MLP neurons of a small language model. Each row is named by its layer, matrix (gate and up: input weights) and neuron, and shows model dimensions 0-191. Each number is 128 + 32 x the weight over its row's rms, rounded and kept within 0 to 255. Numbers have three digits each. A neuron's up and down rows have the sign that makes its largest values positive.
After each neuron's rows, "fires on" lists the tokens most often at its 100 highest values on Wikipedia text that the model never trained on; "fires after" lists the tokens most often just before its 100 highest values on Wikipedia text that the model never trained on.

L5.gate569:069134186152098171159156114153128126084123120091161108154097126140081098124113139121153156099054125147114183141142140157163138161153085073121171110157113100074127107137176170158087089091176110102168097091182123168135137146097160119090074137134151131159031109156087164160134090139063147089162126098129127124127131139133115079106084121078152023096101134035164146097225099160122144182158178139141122090137112102083105166137159159105136136124187102157170140075134137134117121082151120140154131085122143159101135116126126126159134116146168157142167115125098175127123174180139112118
L5.up569:181167176137185099119111142110143127149165120099122147132096072100108138119130137144072128116199145096188113131102116128146144147115135105151126153111147173137071138163140127173107116142142089155120111087073156127111161118113077138123162156131067133119093151115163154093085167089152155094088094104133153061137182113120159082150141116166088156165102101155197147148102179115133139089148089171152140154096143146073096104191076089104185147124083132128098131155165147131178119138201136103116130165108082088120140160140201103084106131100102065118118137101138151140173031131046117057
fires on: "0", "6", "7", "9", "1", "2"
fires after: "197", "200", "196", "–"

L3.gate582:131143111165096141147146171127096136123136105138122119062093151167102143105132190159111090117135093166212108122108106125096126159129125133102131122127144070204147076142125142178155157104062136164089103102134154105116113132090124123159156147135132152108136157100143129141082108122198063126171111109098114148139081065217155144203156108094145073160147137079092112161105125115103088137073188082123130102147140116150121102087142171206094120124200113146147051097122196135140079147123142143141140138150127082174120189124141099148119120120115192129105115110176059100146137107111086189
L3.up582:085139137104111133117120120189165118127093134184127193158082119204187104176181165123134101109108162130151150144134126129167150124152174106093112087089161097103150163087153156113175118147132110123097142168130107101132106106099075190129103146080080125134137165066120129109155104115140140135156097142152110118157137118076186112141121096100148151105121121067109144116133145131112109032098174112113113157112118108072171161097060103054178167133114113080116120163152128132157141134059086069159190118048129148175104131212132159130111130210136112180145146149129130108156168141119118091
fires on: "riv", "iv", "ens", "G", "h"
fires after: "P", "C", "L", "p", "D", "c"

L7.gate584:151136128159127111103114121071088118172139056109146187185176100154136144142159232169114065131086177119113134147138113115187098146126114133109110154154127118119126249168134118117159140100138107179160088119093117091117103105151122160142170078127101151091168120168156123136091128128136079109176095145132132081123181120106114104110123103105197124149099152113125080104144099126114114167165167058129133124142084133086101127110154136097091091135127125202097069134155084049123097128072086037136084132120141139151128124152138134143163129151114162152111139159116155157155180170087078143
L7.up584:120175157191078099169094170120130106100101125071145133132092142111092099138098155153123114132101188107192183132103136148121107134101175072134113113076142120040150125119155104134155109189113131153159132120120201136184032088171131098072110117164065106120192120102177095140131138141096119095135124120091108172137103147181125100096127114121128115155117124072127121064149163099101150132123037092121127153134129150116142141163084138172127146112163172155184128103076171131160183160124170120143157082161160142166089041143109095147121153132110117159117119134088178114090169161116136147
fires on: "em", "ul", "hum", "ub", "ax"
fires after: "T", "S", "s", "p", "P", "t"

L6.gate677:039107109149136083093129140161099112137094129136160163094146088186132064125108079130084138132169128070181133158137086099172152140101118160124119114150120161086110173109158115108100161149180097121081129190097118096123113125160034115144173108130067153158167120122125123168119164149117118136154130134146173128133112093139110106163163140121149124153157147140107120122122169089088091166154069098135182115132103116025074097160141119148096117174192100160118092096115130168156131148207100067155175131191113112073178174120131132118120196127081118127117122140193151130128154150134089169
L6.up677:162090170146189135084225122145157080137115086147066094148100125118110078121090095175104104137139053124117165155083101099131113184115157139141104095152124118099143089104143158096120181067143110061075106154152147195112156114171124111171163155119097174183111114165105148143116135147143153175128095114117136132116123101183031144110129127162166135101163125177162129083088128164082101112155144131159117119113178140137109124134136117123124175143143116183098139133057151178041099133112153120113143149149119127192162110154112083121153165115204118146187155107100114141180120125113084127
fires on: "==", "===", "====", "|---|", "|", "=== "
fires after: "\n\n", "|---|---"

L2.gate627:125145094147114116093167200160156180147121114123089123134186165124167163103145152128058090113151088119139118155077157121105120099158117106196101132181084069091087086151101160097124162071105115142116099137141069120154153148109145131140057171177107145143116091179099146116107143125077139115114170149112109145091116113093131138193120138121117162173115131143055158112110123116117117177225133160154053128063144117137097138131152094095125137125098175154122183116087116120083147162089140110148126168112100211114142052135110132067105147054179178113143170140115147132121101148148107154
L2.up627:170139112216078130115171081135051143077116107141172075127117136156126179134087132113083106142138144171188119160109115146187151086103096106149181187180161055176144131118112110138090139145111099129161155090116088124152154144123166085158124059084139155143090207156156139081060084172142173092116088119104175104163071155097077076118141101118103116156140108153101120153113136141173071150120101126135086061113141143142148141147090137097107122157130139083130135099100092140104159126064102159099152161150128129090138116146161137158111136127136204185151137151147109132117142176101095164
fires on: "R", "J", "N ", "Y", "A"
fires after: "I", "U", "O", "E", "Mar", "A"

L6.gate44:105120126134070099153123149135134099101117105155105156082138144176150184128153118181040141204092081094153127136168095171168104132124147156063092083157113161182173123107137120062139089099107138119134074172112122134160157152145139138146152148109062108109124116106202145106099102172143096127134097152118142148088142081089140150114207102123181182149160104110211180137142137118122118092151192104162128149117125068079130135131107165130180076090145148101084102116186152150105124130141121122072137150096152099153087178183116109149061123121141052150096129151170154160123142124146117110
L6.up44:122137097079103142136112077061116090195109098117166105112041133133145121146141136113137083103143147067076147083105097156079149099150170120108112123159079149163124200141127060166137151162056126120123072135082133090159121169125108137139128202168134107120166099107140145146149166132090096176148143086125076100192132141082099099087107110124112130132136120115108121155139126181177062091112155142162098124085175118133170113121138143120118126113165166138096164130154120131108056149142147112137117061074091158126241115139165144127170128115137119165087114134098123185194101172120102150
fires on: "H", "end", "time ", "h", "his ", "year "
fires after: "*", "-", "ep", "work", "with "

L10.gate202:078084156159069113152085114122086091148121213123132126096158114077101139154211152143057108108084157133153118110146122106123135166188162139115106139151147136105149121094166155091145119036142101114128144108136154135115164124169142098103102074081094189148166126190063118162111122138128156116169144126095087118131127148090180168145188125120113082086119133123042168083154153120111125064118106136212110136153124159154093143112175130105129189117123137146112100123111116185127108130145154172089115168123121103140134211113098119106103155117143170120090119116077121105163155113126187052
L10.up202:149130146095079127161085147082120117154145153112123094134169175213117121109196086118101148077127077158148135149099111122164123118139147097111128152084166165134145179171181124148148089074139170087149057107106071130153074086139125122145125174130090138142119133145134166126030097128156109099083060108144113149137148122176088128049135089086103086109136136195167098134093159156088135104123186127173118129126171109103161119094107144104134167124151166120068076130123159192162084098171149152128099122161138099135125132082185156110169085152156124155130123112126068110184128162109108083
fires on: "- ", "3", "8", "9"
fires after: "\n", "| ", "os", "–"

L9.gate0:158080089128100087111108153109096130070139163173117126143092159194094112127163083150134131129142147103132167161136136113117127194117069117151174125124188101081112111117171154142199167111148130143168181148118093122125135151093207095116172107140150155125108117112135104113126106169163145147184107113142159053163164138118079164126154076092200130140138185139076127059090135140077210132063087150144098107170134149160062117137158115139125075077169106135201080089147120120124134081105120120160078123171103109147126165144092115151164082106122141098159138176167123148109128159135085147
L9.up0:094143096159179159143123133097129100138128115049145106159099087148088127114113124183139142153127162144159090091095079116163113126140161138144078126124145058115176145089109136092167080154187155134167080074089145127110060131153151100107154154112102053083086108100179127143128097140195160106112121135124141183122138130078090175134127082174149125070152126170176111153127094115084103192160125100146054103159144076109108161132136156123194129110179157099095086240131108145108145164155140120132142133105154129155145139136146084153076134150152183096178123104122155080133090121115091107
fires on: "c", "ac", "av", "ab", "amp", "m"
fires after: "S", "s", "es", "J", "T", "z"

L6.gate434:104160222177097168128142143107044118170123094113168112071106194131056131119118160157165151129124122139120093148127130105105147161127077097144140123146150108064047172143109103122148192151140141163110137130147136064107128109145156219138143148066157131181128091178138117182054128148122128146173109096152118081127143095177097153125084152123118143123101141092152142117134059156133171178151154094093106117116079117119141127108106099089157112130076117098120144169128128117065132161109200085138121152182094059119116076151107102157158091149085144148137156100126111069129128142103145151
L6.up434:114105142166121122140150105164150126098126132153113111147125149093122138206132117135130111104102125142100054120127175105128086153103123115040119131151134116091146132205086179117126134133086189109106109110131171206114117111072106137116102128100154127147099076074085074142074118139163100123122111115105132118189079213153151121131090151172163192103163129137104208093098118133132098149164148107152098162188102165164164112155120078120101179139090113126172137123101090117075117183146152143129214131114172091174102109088150102160186120123110206150095125080118122094132173148133161106
fires on: "ill", "ey", "it", "ack", "l", "omb"
fires after: "k", "B", "b", "att", "at", "t"

L3.gate184:080136159119147150129141128137146115146119133099123142112168173170151048159158108141082109116067128166167117144139140105135065121097164154123090075127080128109141156118154083122141113115153139094141114118189107153129055126084089164146175162082101129124115128140079158199099112101124150090153187144117138122170164137178153155073091184099145154067144123086153098162148115181107115145158179101142117119186052141085136166107082123106082141125097096082121085138113135146111128149178097095208122092146183095151136127186131161176185105143089129165130088137056116147098159106140136052
L3.up184:093076164110119063187113112099090097127117123106118167134128125122059127171136120204104144120213114107111160159147059103139167138150107163164149143073110147148153064066124105125171127150146111147126126136160151088118118115164094143149195171171113148137090090139113164071097141102136084174172144154098106114129116085100139145211105162129231158185165140161182149132123110135159092118138119167126170087108146135090138119165125136092135113124101132157125110106095074135147164161033118147091149114098091174153129145144128086074173118139115176075120097158139105085104135128168096114
fires on: ", "
fires after: "5", "4", "1", "6", "3", "9"

L2.gate522:140140145121097134105157148118095092124136169103164169149116153076155201096161092131162110119109103116098144124124090118113172123122136151118073117067160177118155158076163094163145166131062123114192074155160106138211090123083069152146135165136116146128164167151107107148137115061161128100120138118127094111067142151127155170140149043084158084072113201120077152153153107119135120148116115084100140089173139180098096093137164212179069120130103155108066115154122169130133207131144154112127066149144148114178166120062109076126139110138157111138166171121131123127164141122131137113
L2.up522:158106092056079152198140171147074144015072102152163095143112121134079057116111073174043152168134143093104126138157133126132136147099124153044140151147121163149110187136165114119119134158152143128084193188118174160125161093097118158154156155152147132120122164078140161142119118137104060123157154144112129138094083134204129088118093146076128148144117133155166124170124132130070141127128151139156146090131120121152133108115161149126139155166088109127150104122201130110156098092095110126093137100117104140119116180102157139129105123154103085165090111121160205128181210120132096156
fires on: "el", "en", "inv", "v", "s", "ul"
fires after: "A", "H", "P", "M", "K", "m"

L2.gate562:125091102182142018184082122098030145141145175143124134138083169077097152150130146129143130115164105081072159145122143124089183101119108143161142129135131136198146191114095115119145139177106099111143117123188144178138031128151091141122102080060142127084108142162149154149107096074182142125103125110107113107151070132142129135176193111171144124063127125121116158157142120148137157141050160158130130109151134120120120161141106159125098117122130124135146116153182118148121094095102124097180157106163134117140166143160104090053122130181113141098135103142153126140188043171166139111
L2.up562:162182166149100118101121135128063167130148095164141121121051164117137153148159133086118171183107148114162130138133161137117133171068102100159130093143139134078094155108116082192143142114147162098111112124150062121187124118125149142154105115116155139228073147138175100159083068185124143112153124042106134097108114122165120126130121146060067149102121071135121120171147168130146087070110131150179112083170113146130161124110098101137102095129141139078136117089156147178105030100060086155165116171118122056139135148097145174103139165090148118137135127130152089122109123156135191143
fires on: "ab", "N", "om", "an", "on ", "-"
fires after: "N", "B", "n", "M", "C"

L5.gate609:162089153100128132119140099114159178143155172142160119088159162163096112172155136103033116108116181096113148144107162110085140084090124119228122187100173090071113122112146101104178104126185074087143116110141154139153128073176178129140129116143135160179120130128083083088180135080149123089188133133116125063043178112177138157125159098161116182160066132165155147144159134137105154122129103158103115134152141149106114089088092084146137124115126148176099181094186110121145163142106126170128130110117158120105135135108142104133132118058133171116068184181157115154142120088122149065
L5.up609:117139159142120141086123124171177168096108139086110114122147193186174139128052090184108141085143155083133086128138129140081087074122148124166127157056104095081138151117127121115141164142134153091182095182087124097120160180124157115116093156127129179120116045165125121098105143186124105088102157134096091107146116093116185108133189123082155162156168165115136124179130172119160085172109129116095104121155128178101099088121084130157117120145146121132174083107143132103155118099197108126154162071155184146163116177169046116157146126165165124138178116212158117148127067106110137143
fires on: "and ", "os ", "t ", "l ", "o ", "as "
fires after: "S", "L", "E", "o", "Gr", "P"

L5.gate287:117113121153084061159107075119122108087131215069151143151119171120168126183120149149139130128126096084077124104171153142121119124139052155126128133117161112128094130156105149088140140146105077111068149138171103124143184145183099125112098170067083122114138145094163167112199116064130078103157153140125126133093133097089136113140109125163161126178181146107133126121140130124114043174075185144104139103124140133150104125125110103084109155167070078115097146083147112134046103185164100113096118115147142143161111184115103142145190120137154108147103082124218127133135132183194073157
L5.up287:126050110141087074095158061090144107090134165102122135119134147090133161098139082137120185130097162112124110117131133168190158118116100122168166112093136145171162212126131152153120135156130111134117091085180093153152120106124071187128067105102127075164148165137133156127172141075149132107134146136129135115084181080123093124153129108096134174195186132153131093155101128097075127162127159104114158119203181082111073080134073134103081072151107138175091157144135157138081111154153091132119108081080180165145120094103140094159144111147108182091146116123196094129125099200121164093
fires on: "He ", "who ", "It ", ") ", "he ", "They "
fires after: ". ", "er ", "the ", ", ", "\n\n", "born "

L5.gate752:143110116167067120079159120136112131094117141108129106177084142080096090107099110159113145134112151130142123111123155104090111143069068118148131033088083170128150172180110125111088110167187086143126164087166094180100071124054154148140120183096163113077125120171157141175187093151154150037126149094123163109105154135145093142135131153079156188172120119198122126167136086125123167133152171098173158115134094112143143174135100116149063083134109154205124131146125133109095118136095099098159136149140083192143176119093148108091158135137110147140139150137153143110173052177139103124
L5.up752:171120096128089128070174088094161104110140124082109120137092185104107120132096126137110117106206140121143129147153148164151100107110159090099118117155122080153160123196141140068079128128151075167069157212065131131172115178090177128097145206117145106082148121118148200149201158142111115118104151131105095142110165118144073129157104105084125105205175097154168170141098135065135129148096138128143101165120138157137171148109175136124144112139044123129096115102217135099127129193103109142088148123102101165077155132088116127129188156098132124099166104105138130141113080092100100142
fires on: "He ", "who ", "She ", "she ", ") ", "is "
fires after: ". ", ", ", "is ", ") ", "=", "born "

L6.gate181:159122157152123069090134055138151153114131217135142171107139183100147143163081182176135076152139132161111124110204106111091118163118105095169094129097090097127133131108184110087086143144179109142177106155139130085137129147176149136132120107117102119138148076189169080153161102091203125115123120095102121077111105095111155224092161160061135055133166129164143123130095133124158086088078172153117162117114148121154163175112158065110119124115097097129133131126107149161190119130093107110120104163101154078086119164151089165128141162136116112137122107097141155151121157120070194066
L6.up181:121137160131177142137172130137112084115116105095143186132075045124112167097153133133120121101127120123201156139120140131105129112138099094112096155093134098162118156062160114140124116163118077118119092144145119165162119101125062195062182175154173086127152159109150217144157157084083116180084099116127143073127208092156114148150112175152105098121126125122134164089141119129146141164110117090078145076154156143070118161150123150181148176111131160082051169126089138154138151148185125141102092066140206114150104130030076123148158115113149140111147135163116122129150107151145107106
fires on: " ", "he ", "dist"
fires after: "| ", ", "

L2.gate400:149171118125118110155208056163141111068132137113111126109115177116082092091152079148094163134159070166108112121116156117112161150066153151180135045130076136066153151153106136108109154108125145095108056155110131088151117110110079061139150124140130147102078075093111069141149159146121123130163111143118137086119099144145164157131101084125126085106135140118145123182134111113097051147160114151193122149136158077138018117123114116183075108123103134163170171120132158118139132148116176081151109066165151113158162136115088138102166143171119099143162151195105176168090121165125094117
L2.up400:143116126179172153130075137140108168119116084169150179124067171180155146168158127092082138153138137106100078146115143133170085105135114163117168163115159119122099129103149158084101130133092135088124083071144096156125141096084130179129118109100162125119138079135154100143154107188161089105181090134150156224110075109088191098111097187125107123148130060115124187175162126125134092061189133161164122108113085081089130112102142109175123157141102130160150142076137105111037097136079127133105117147133150091153135147173203113096089138203127170112150146079166167133156103119129145144
fires on: "ul", "ear", "ex", "an", "am", "es"
fires after: "T", "B", "C", "n", "b", "of "

L5.gate520:167082207101091072118122117072185139086132161176099084136145117187111109069104119141070124133128150136107143081160123098148107123109092136167157054101151097121126115157204098160100158076143134133144134166159123108106127113088165188125132135057176165101173112150087128106155115125193129146113117108130134118102172102155124179090124089105173134096112106128166163150126123144144115155066169117144101207151139111146094233126131135084144151147091121169107083082140107146135141069204138108128105097119151124114136102126101155134144102107098160147098126164122083162131151089071181068
L5.up520:152068144140138084100180154083106163159121117170164137113191129146109076176095100194126159236122106154109141118160133118165139128106148100128140161198128030061091111125078188134161123159168143140192193129092125152140126119145141127100119121161130143107090103111103060064149131149108105131129154132106122108090080150126116112119151139124092172135136112116129136091137161123089153189131134126143139131163133156133084118116180127139159171134140104146197099106172132076130126102149149141135097187105151160103136113124055138131120127121107077153090133070110153147112189028107159079
fires on: "t ", ", ", ". ", "R ", "l ", "g "
fires after: "S", "St", "E", "oin", "ia"

L3.gate534:102137133130124115120184138172167104120073110153154093123139166141153104108092078149105102150127174172116150136123053109123158107034173099130143128135113125194162149101113161135131078135121143140126087160038101150130120089146110093173143113084145095146102141097131137186104113168098133097195115116106110150164147136144184104105044092165165109097167131080141083151110125121091127139104185144122087083108171073142166134157142171111174092140105120134198165179105143089162110070093077069071146155159127151174146122144135102166082172155135146147105139142203149147130161168136085108
L3.up534:064119090128088132147165171162097109166107118128111180146156116131184142126095168186113090122064174151184117114149099121081122137046115126141157119086153188140124138112098170103087137093085091123106093099106080130155090094146118071149173164102103135125121104152103139134125143155133127081209143147089141177151139140144150128131112059097118082097174145131077126113107084107083105069145179160153123131163127120133134118128109119110117064129089134167159144130102152135080088122111174064139094090137152165172205108187160087151149083113155186123124120136156117180075195168107174158
fires on: "ing", "ab", "B", "A", "| "
fires after: "S", "D", "T", "Ch", "J", "t"

L5.gate368:180108165137097136165188149131158116130141183073104162142105164090099099118084114179105171134169136091175123152160186137104118131111109109110165075102103126153168123118156150175171114114155025167203089119133153147117073095103164129124109159082205142085127143116154159141151157083157140111111116154119102149101120026172127113155089151096109105165157074142139128118122101135123133072136108064163138139153091156132111116203087099122110078176076130197085062094108145130085132158133137097125107128105093150102139156135131107106139115171104097163168108113124163102146153063095119120
L5.up368:158153090128081149095093079088137160144133155096112140182080113142160170122101119126138164166107173148114095119147078139132120092147124115175194111161156119220159133079143132167141123176128107161164100116178113179109117081110092135149091148064194152092149164123131165140157155126108161155083097097094087152171075078159098148127114147135148176139149107170103209099136113074118134067122138051131135105106145172142106150114156150127110075156115127164087083131097118154134151132155115124000108135103149111117133177140092120128182143138082155126085096103113088105185139141101154120
fires on: "==", "is ", "a ", "was ", "). "
fires after: "\n\n", ") ", "is "

L5.gate8:147155100132090131061102088188105135121175142110076130109121081107108093159129138058162223115136166112122113192127152110146102074182115110124157104098126112096090103148188102100153119095136066141110090120187119173105117107143177084158161149127173109097107152132138103139161120135151163160137128135123143106062183044163118111128131164137174087155096088149164180135114190171105104170124173153166123112050149047139112139102146154152146059151098138172065106178106151153148100120148147069119133107152066130112097114159147126122133106151120094120165153122104115150175164136134167109
L5.up8:142135117085114104105160178120183089113153127137096157116139154127090121129149053121153143120134177154137102129106157160157128138167101156168150120138079123097135166140213098160178094165141122164112104122135117168081093094159104168116082142136137156107133191213168153104146161102133094153136168132162167169070127150180181145173145158123114147162178086095117174075089146111068121080146145088076182105192090106139105167127169146094091122078112103182131098125086121210154180122102116142095075125106107106086126126103124084106149138134077063125139156072113103107147093123100117091
fires on: "a ", "\n\n", "is ", "one ", "an "
fires after: "is ", "=", "was ", ", "

L7.gate497:163153131104134149100135065148172128114102165087190170065131168136120144152139102117125165090168128100168123072126084142185101084082135132154107100203073117126151152160173112124194093120140130114153104133125129083143140103167088167173097120162121101102235221154113163158156176105107109146096127128148124077061105085130151154102148121122114145096083157119188143185143032152145142128091125122094125086100121150145136166116090079104113121114099142109095149128115152135172146143081120089107064101096135137121066079131066124184149142133125076156157162137097132130139152116117145137
L7.up497:170075104104159084136155072160190154156122153085175185170083124192033145139103104105148136192135119148127131133097119102146191095106141117126091184135163181152188133099079147140139130114181114168137147123135071105094148108163102128132133120111151159142088093117195146142176133092112150083135026139149138147097190082160099109150130112132140187180142142156166117118158148149126125170099076160118179166084114105144141137123091076070135138110145141099126148175122128106096127080132153134105133121156134100095111161098129122129184152098127070135188132150175134052173126129106147154
fires on: " ", "o"
fires after: "| ", "ab"

L6.gate245:151058132137131112109133091092123137108170175203015106111129175126178165083124139119162139083134189146129152129165109144141163141133111137113151219085135118125121090130066166126137089098172070156093086070119111117102117136127145090142140138076127133126145179124151130114155135135140072103135091133081136116202077100144145186094133085130170139113136141181112183080190104128165112167092145144101120154067093131083117128136130188086126101151135134162132133102082140159081069089143108075123129089117164176132114136120174128162080087157166138130126083162116123208123107135144135140
L6.up245:119125085174102138067143162121147141104182169116117136138070123152101141091144150142156054184092143167091218134172080161184130123100172132139170183091086129100180141134098179137120158142094119152127090105098165128094120169132163189142145107134109132148125094119129084108125144184111090128197133141109131068169088172137097129122088114151158097159189108042093100138129134150139162117050187182108118105153109161096100103119149172142100088164184113120173109143071129140137121117200091075141142120140168093145125123138132127141101114177118174078135137110118101151128108125087178091
fires on: ". ", "as ", "s ", "A ", "at ", "ing "
fires after: "St", "L", "ell", "P", "ass", "S"

L7.gate578:144129143125110104123141092188162102102159089144070151082135144140165088118156110107187104113131178079144171155125183151142172130134173129080153120121126129128126222148127071132132103115120050135092098041165117144119111096120128153112158099136167082096148135158121157070127113137151105128091166123075128130123080084126160183157086096135134136164133148143199094149109110109140094124118152160127043089100167068112144130139200077175107128159151123193148095168127112116154137092041111100147113135189089087133063157101120137100152147124136166121077124110120144193157120172122144155
L7.up578:108143095173097133122105164192102164123135082082127138102127102119125143147109106130108100160184173103146144191116133129130141112112177140114115154174154183095120147028082152073096102175157109157125078145071085176124141118134163158158126139154106096132170161102177081133140091086184113152138114097094110095158085135130144182100134068156108155094080125109083093085143165116091172085135134101131152124106155137136143088156167165145144124091137108107174127117145125141141062113131145072092120106095188098144150176179178139209072176109112167135108160136159100125089171151192061134
fires on: "ab", "R", "im", "a", "(", "re"
fires after: "P", "ad", "R", "tr", "r", "sc"

L2.gate646:144164123103149121142107136085112186126211092118194098123124102152129105135139160129110147123135150111171080106111093156171084141134125143109128210104111143186143096127099150155121067127180148140076133102047152205097110158137151066094181068123064144066145178094195112110087081133163116102141136120108129131183082113140099120128105079181164155153155136159050175115187146100141076189101165114152199171113147088074113137132159109097104102163142114125131129120143148117081153105090135142166145184112123128147132121183138139156118100102099104167139099140127112128080118143120138163
L2.up646:097106090113116159171116133181098106115126123187116136137089157190105133131118177165077097058137162098148145138110135124140139115126126130211109128156115055125135100129158119108110143167089113078086163121133116095152144134134141123116104139108140126103168157095115112156085123098143077152099129118120075169131172149145071190108210119063151102175118091160062167146156089107143122149087178126096102095160092162149125152125141160093120089130022111110116140044132161147074147083130071127175079119113145119195134118140125100197098131112117167123103139155174155107175110094170105075
fires on: "s", "opul", "evelop", "acc", "iss", "ens"
fires after: "V", "p", "D", "P", "ym"

L3.gate485:085087134120122120087171135174181150148106130094149124133208130137169138111125164141128152108117151091144139175118136101091136121111135102061087057132170088129129183114167101128107113100104135100096099109175104127100052116137125082148159116099140112114137126150078072131093066126124122134160119158126150121186141159171197171155131165141207133120149146063116122101110209111105116092162144126118073112108091137112113129183188150091078136155125097116109082136128098121126119184111123097128157116102147141235056123182192131098129096178183145138123131167135137146162161135186075105
L3.up485:040130165112126165165162195132162113128140108123106091127094079167164064108132141163133139122138093115128127150118168115086097176140080107156118093143122162062097139114116107130120102060096106099114145090191104212113131136088205090132143232113097157138109127134080162148100098161127126149126115145126136147180150136097141183097125147100142138158085132152102028118115145200153149136178114079066127095217146115123149171122133134100082116121112087138093128138134113111122121157185114123194103102113128143177163095151181123088139090144134109109151142187111156151100144148138127139
fires on: "–", ", ", "1", "and "
fires after: "3", "2", "6", "5", "4", "8"

L3.gate613:150218111150067092166172151127200086138114174176133172137111110092153157150127122139156125154096113088120151190110068159179140183113099118094117066127113148096103127117088209151161110108125110136136095143114138064090197173149133074152109093143125089120090122122146117067110156151084183164175110084112097117114114186125104085108126082097175108151095108142122122154105123190153090113139116114079141104177127107092142130145173136123131093095148136164171119168142140120161104155155088079149097110086076154168176094131104118098181166152115094098138138187090126169179140150095083135
L3.up613:152122139214055117141121189163169122085143122141166182150144100105131176141140086174082074150141130126152119137117138155121196093083108120108136098078159098131168124069124196137138150125096072169120135138098163162118109147166149136122212089155056137088132126103127070127103128137163120080141148102132131102148078110148117093129141073110164099137108171103056098113118150102152119132151128106144090104138176175057115067153140159113099072108176142155129121165190151091131156166125092090173143090118098193131163090139145071093082144124163160076177152141127121143161155137097117139
fires on: "ab", ". ", "ap", "ang", "S"
fires after: "R", "P", "T", "S"

L7.gate62:155152143197132137134159142070097131095127175092105150098122160163116163177109124143165141160105136191146146095121103129110126093154083096049104096095140094114130163123077170092136156132102127098126074093237111119140184133161083199153153159087134132122112102116179130096106106118134060113113153115114128114131055124157139151104126095136192116118121096107163104195098097182139047102130116097143078226135113154151134135122068123124126155159140123180090159113124114129026153141174151117148144091099115133142125104140139148107123104151173175112144138101060117115139086133163146114
L7.up62:145127150094125148154145135073132167111064146073151095110075136097149129149147147117117170117152118141072136133119115159101144129124091120141136157098125098141122147172087137080157156140167120120126142172103095176164090157094163100202153123101148202170123149071081151049083121073128105140134104161129115082085108076133113165133148091121121154074140121129092168089058130154117146152132135114104112112141133207095095080062181091098105126115079141151131207164155160137114153156112167141127148156083164092133148119103210117096153205083139153161127146141131189078057102127128085141
fires on: "it", "ill", "ay", "all", "ell"
fires after: "B", "F", "Be"

L6.gate407:107136137042146135141111113091183175154180161098128103160157096148139159118097184164126089091105110136200158118146121128115202114114088117129097125145080108136165120121096152120155112138111154120125125107139133056154140151188089097133142196112139166054066137145181154113124153085129072115176122150064139109121121156130138148114152139154191118122115165147181157160172144122139094135092057135161143125132097158150159106144139075070119130172080109090126137077115130156192088121082136090127051170119124098129133185101141116172133063106139100074152097160109188122100162136119179084
L6.up407:102126148088155123149115153140111121138126123147147147114140127147129128087097148088168140137109080135129192160103084134096114062122120162136119108125094151142163024154130149145141109077113108114106096139110114157141095172099095122097091132135169108124131102147147156148100065122088154145162046143119094132168142118146142178174191120122223123069095121137151108129125122165125154173039078155156115114110146171162136111086140113148172112099117146064084182141153117109073138116153166143143104113085070120133119131081089165165122129154155087176156118064117123202134143164206171044
fires on: "2", "3", "1", "0", "z", " "
fires after: "| ", "Time "